Weights of a small transformer language model.
Size: 13 layers, width 320.
Architecture: LayerNorm before each block, rotary positions, no biases in attention or MLP, untied embeddings.
Training: 231M tokens, 7053 steps.
MLP neurons of a small language model. Each row is named by its layer, matrix (down: output weights) and neuron, and shows model dimensions 192-319. Each number is 500 + 25 x the weight over its row's rms, rounded and kept within 0 to 999. Numbers have three digits each.
A block is one neuron, or neurons of one layer that tend to fire together. After each block is what it responds to, as a language model described it from the Wikipedia text at the highest values.

L3.down28:494483514528503514515450532485504455473507497509505462495462524476521503493520543510500559497459511486469453484493543477506489510509494522493531449488484493506465472559472514477512488471504475501499464548475520517501501507504534574467504505497479511493511560508504511491470491502480491517478498525506502507459505495529487468510495460444521537465484503505547497517524491516491468564521
L3.down44:488535499511496482443477509468447550500533471506479496497505487464543538535496498515486531501493514559460494502491497447493499519498531511479472568488491485495439469487503490521489512499476481487465502520474534462504463470480493494474491537469477511471504518498483470476523535490469525556495538494501501475493525528494483511563513516510527518510497509467494490506477498485465471548471
L3.down269:468509504499508505513481487471511514476507495506532477525543547521530499507544476468538519488497453518493497502503513473525519495491514541538492497430507493513461482489492485477535486490512516495516481467506460541479476487475486517537488519494452521505503466469513465481546493518561482540523506501502494499493548512551488471516487496496538464441500510455480471513520513549498505529508
L3.down633:513471497468471491499516491503480497497496519450494458513514518489519492540562476489482514477511501490476455505511503488487489457499485550508497529500510494551496490486505497502502512531462506499484488444454526527521482518481494494508504473519505497533530530489504523501495491498501525506487527505511491485465500526541492511523513450498510549478488521503522527512519520488461459489468
L3.down757:514482494528502505482471483472515480530517569495473513462506491492500517535512488523492535497520511509513436488502507485452491496510463525488508481468464496509492500510514475494491535500475485486519470504528595514520481545525518428502509507511483496460501511504496517466509476504503480496500530481470503500497491523532519483532486509482522525457484468478501472540509484499468458493494
L3.down993:466470473461525513505512498491499507512549550469477481510526502516514499535515479496509467466480493470495493531471500486496547495474470534494500520438473463516450534520464469490521478478493515510507492535504512484473512495537495496470506544513453482488485518487500472483489516513486499492488529491479468477470510514486529453487532458535516498487489495493480485497528454514517502506490
L3.down1021:479502539497528547534515485485497512465540520537491538485534496464468478517497505489485513498526480470510513515513520524482528494513428475487457504505491488511495531525455478502491511522490503515540472474533472484504477503522518512504493480506484481509467510449470520490510501434484475493501532475499478488525482492488515481473479517512501513499452481535494492532543478506513485508482
L3.down1040:528508488474490478521500506517503504529503516515523511509534519450501457537505497469478478463493495450464485506539507499494472513485501541514488523441495497510479528490518498511478507516483485545449502506508513513479533504506490514515521484510505490499475516504522477489504470534463496489517504477507539492472494469488476511514474452510559494486458532504489456472522487517519451496486
Responds to: Section heading closers. Closing == or === markers (and the line break after) ending Wikipedia section headings, e.g. ==Early life==, ==Career statistics==, ===International===.

L2.down113:511520484518506510527490493525495451487515494483465486490504491507486508522512509490500510480502485453501470503538501519511510543485477459500488484473512542481484538545481471446506475496454466476545487485477534527533483486525528523487527535473501488467505506423473508520451525498492499543552481478512535477464465511470485473530505498513499542490475479498497528458471495494505493524531
L2.down213:502474475467534465465497524488487506524530537457503501529477492518509492567484500500489497502519452524543525528546467457488453477486474511511547535479470500480499568507532492549462512485492488488496500521534514533527501544511470492476528534487505531488464515456500518485513480506494537502488495516504494499522497506524501516486474474483512500525529531501506513510532495499488467498454
L2.down630:513514499505503502493450527479517511483504468472475516516531531508531491507500515521451466482451475495447494501490463521470517541508496501486480474508501467521494513474539507536484538458502543456509488483503480474490516505488531484483531508453496539503523538504522492501514511475507502493485473525522501493486504450515509509510533502523512504489464512526521496501467528499464472486542
L2.down1068:501501506485477510444492537525506476527504538505460479545522462515501479514514446483483507505509508543416488492483473545492484531524534501533493494460517487498512474503475463505495491512545489503471490471462513487518532496508478498491534468536511501517473587531494511537509494497489506492473475507490466433445528513516442497518501468502503498478539521508448502500504515528493520522506
Responds to: Section heading closers. Closing == or === marks that end Wikipedia section headings such as ==Early life==, ==History==, ===Notre Dame===, plus some table-row dashes and mid-word pieces like equ, con.

L2.down90:491474489530447500496470492493514503521509437527494494491484537485490498473469505489515488480487528509504540526464471502485488485417486515493490501509518526505491488506533447529459488535543509511502476515537510498537516506510538504503476470466498475505501523480539491552533482489477483515502509487532478541486463515465494482540465477508498475492526498493490560440519498497510505445521
L2.down719:499530506481481460473474513472481525479487497485499536487485494531510513508524520513503502485535525519459522472543531536493459499505482505488491457515496490517495488480487455460474451482500501507517485473528535495517481514501510512497505448528498516540533478455501496499522485532491524503517513545553560487504510481527451528512474484505467530552537461498503479476484479511496482517517
L2.down914:488471440479461475520493507548505570506527447506487499500486499507485514505486458573513491490508465518518526505523460509514519492460470541505499516524521547493491521524532480491514509488518492527480493520501482491458506509504553494538463553459539521513484486531504505487479542484485532519489502468504491504500477485523494471498465510510553489535491502531477498537509517496520513450464
L2.down1171:500516492456488512505523514537489505465535486492464477510512530456500522498562499469498502482473468481498513548543522510508512510463524484443466524522537508527505523464508499504521519504512505458495519522478491500526506507528490521450479508514473516505532531491456493492516518539482515455526462463514466489502504535490531477479439497475472518510498539573470497505480463514473449495490
Responds to: Mid-word fragment after capital. Short word-piece right after a capitalized first piece, often at heading starts or in quoted names, such as M-o-st, M-a-jor, Rama-d-an.

L10.down352:471467501458526477500530494475496498488491486494468457504522455498538474505514535446492525506483507501519537519498499537485486499508471456525497480505511466531540507542518514543502517512477510496536518493509510495491491516514518493485514473503521510513499467464448455471481512531490522491493491516485474532478534482487464520486505523554518513531457478488477457527487459529485501538534
L10.down412:526471492449471427564478477487531528490487492480474510467496555502499480544531493506513524455466501462505452478523556487510481518501504503454526531521503529520514489500484497522469497503513510522548485520526524508499491510540505508496501545462522492488510493487490492500493532478488521462489493515461502492481479433490489501440519522508489501524491500525497504491505439521507501499527
Responds to: Verb-preposition completions. Final piece of relational verbs and their linking prepositions, such as consist-s (of), operate-s (under), referred to, with-in, invol-ved.

L3.down32:554500497470486533493476490464514484501499519526469463534507488509476493524470479491496490435468506517477501498517531526533465497533469509498487488497522503527486495455545478498476520505537498495502485497496556498515506475468501482568512491447505511523528497478476467477515508510496464507518535475472499478515493500471499455535512476501519551509488477489488520512541507514502515537522
L3.down52:539510469447486508491512500460485490475516496500511495485522497520529517526512500475500520498521490520474497503527459482546533517466491531505485461494498477534478494534485508501514496490519521480507482521518546497515522512537536460504530484545532491485544526480487466491518509493498478504487460519515488460479445490482517497499480478530494470503503479497539492560537502521525487481562
L3.down259:514534484548458461508526484521481504474469516475489462530506528532518534538518502517511507491495500471493507442470556522422551500515435513495500518544517488530516528468524505495519490552496508541498513484456505484469440487474479520509504516514500511520509486485476492463446509479480534517518544494477466540482499522522526511502507437510484531553533480529463455490522513496471496522484
L3.down392:525519475475517479530515486537530501515468517508493490464538480525471532508480505515492493475528499509490517480515510509491543493504519474456528497488489453524522488469506508477483464490501535494513554486483504536508449526498472477533494487507505474496508507477485537476531451518538522542521509556544501505493479497484481461475529469469530512480502513458535536471505525490497519494502
L3.down520:448525467454524496518507462496512530464563466493480518581481517543513507524485499485505487515498491496489525505503489513530491491514485489480547489493492501504499443523490504520510499537521473506513500511489468493433485511480514486521502470507502530498528509551499479478478470532540455499532448513514480477560500470512479535486565486510517456504514484477508495534502465492529514503492
L3.down595:506494484469520533467520481469523513518543487544501492548502559496491512520516506475505489490493492492498491484522497484531483444530498523481496507471499502534493486494490486526490491495491542507481487486522487491452519498450509514460486494505504547517495576459512504475486528464474560492529525493484483462475466512522514505513462489468518471495470499513459464508487506499484503517534
L3.down982:502468487529492459518554505530522474475518522527529514482508456525484476506486493525522522526494537503501500548461477482520480483475487499546531497460519504503526549484509454513472524484523491524496491467475515556502465496515511534510508492514531464472540554480493509487514456485495495476460488515512497518512492489463497488522511539519503526525479499499512478478472479540491524509544
L3.down1262:534438491494508450495474531526518440469498476479491500467571499528472479463523520496469508514496500515492503472487522522485528522510489522531533533520502517533513529501515526549534475522478496518494494488481479478520466481498485489519496518462479490508521468509502477520537488499463525499552494466517458460508462549494513494487466487500499570491516503519485463527498516467454519502479
Responds to: Word-final fragments, esp. included. Fires on the closing piece of a split word, most strongly the d of included and sometimes of, e.g. swor-d, Wil-d, archite-ct.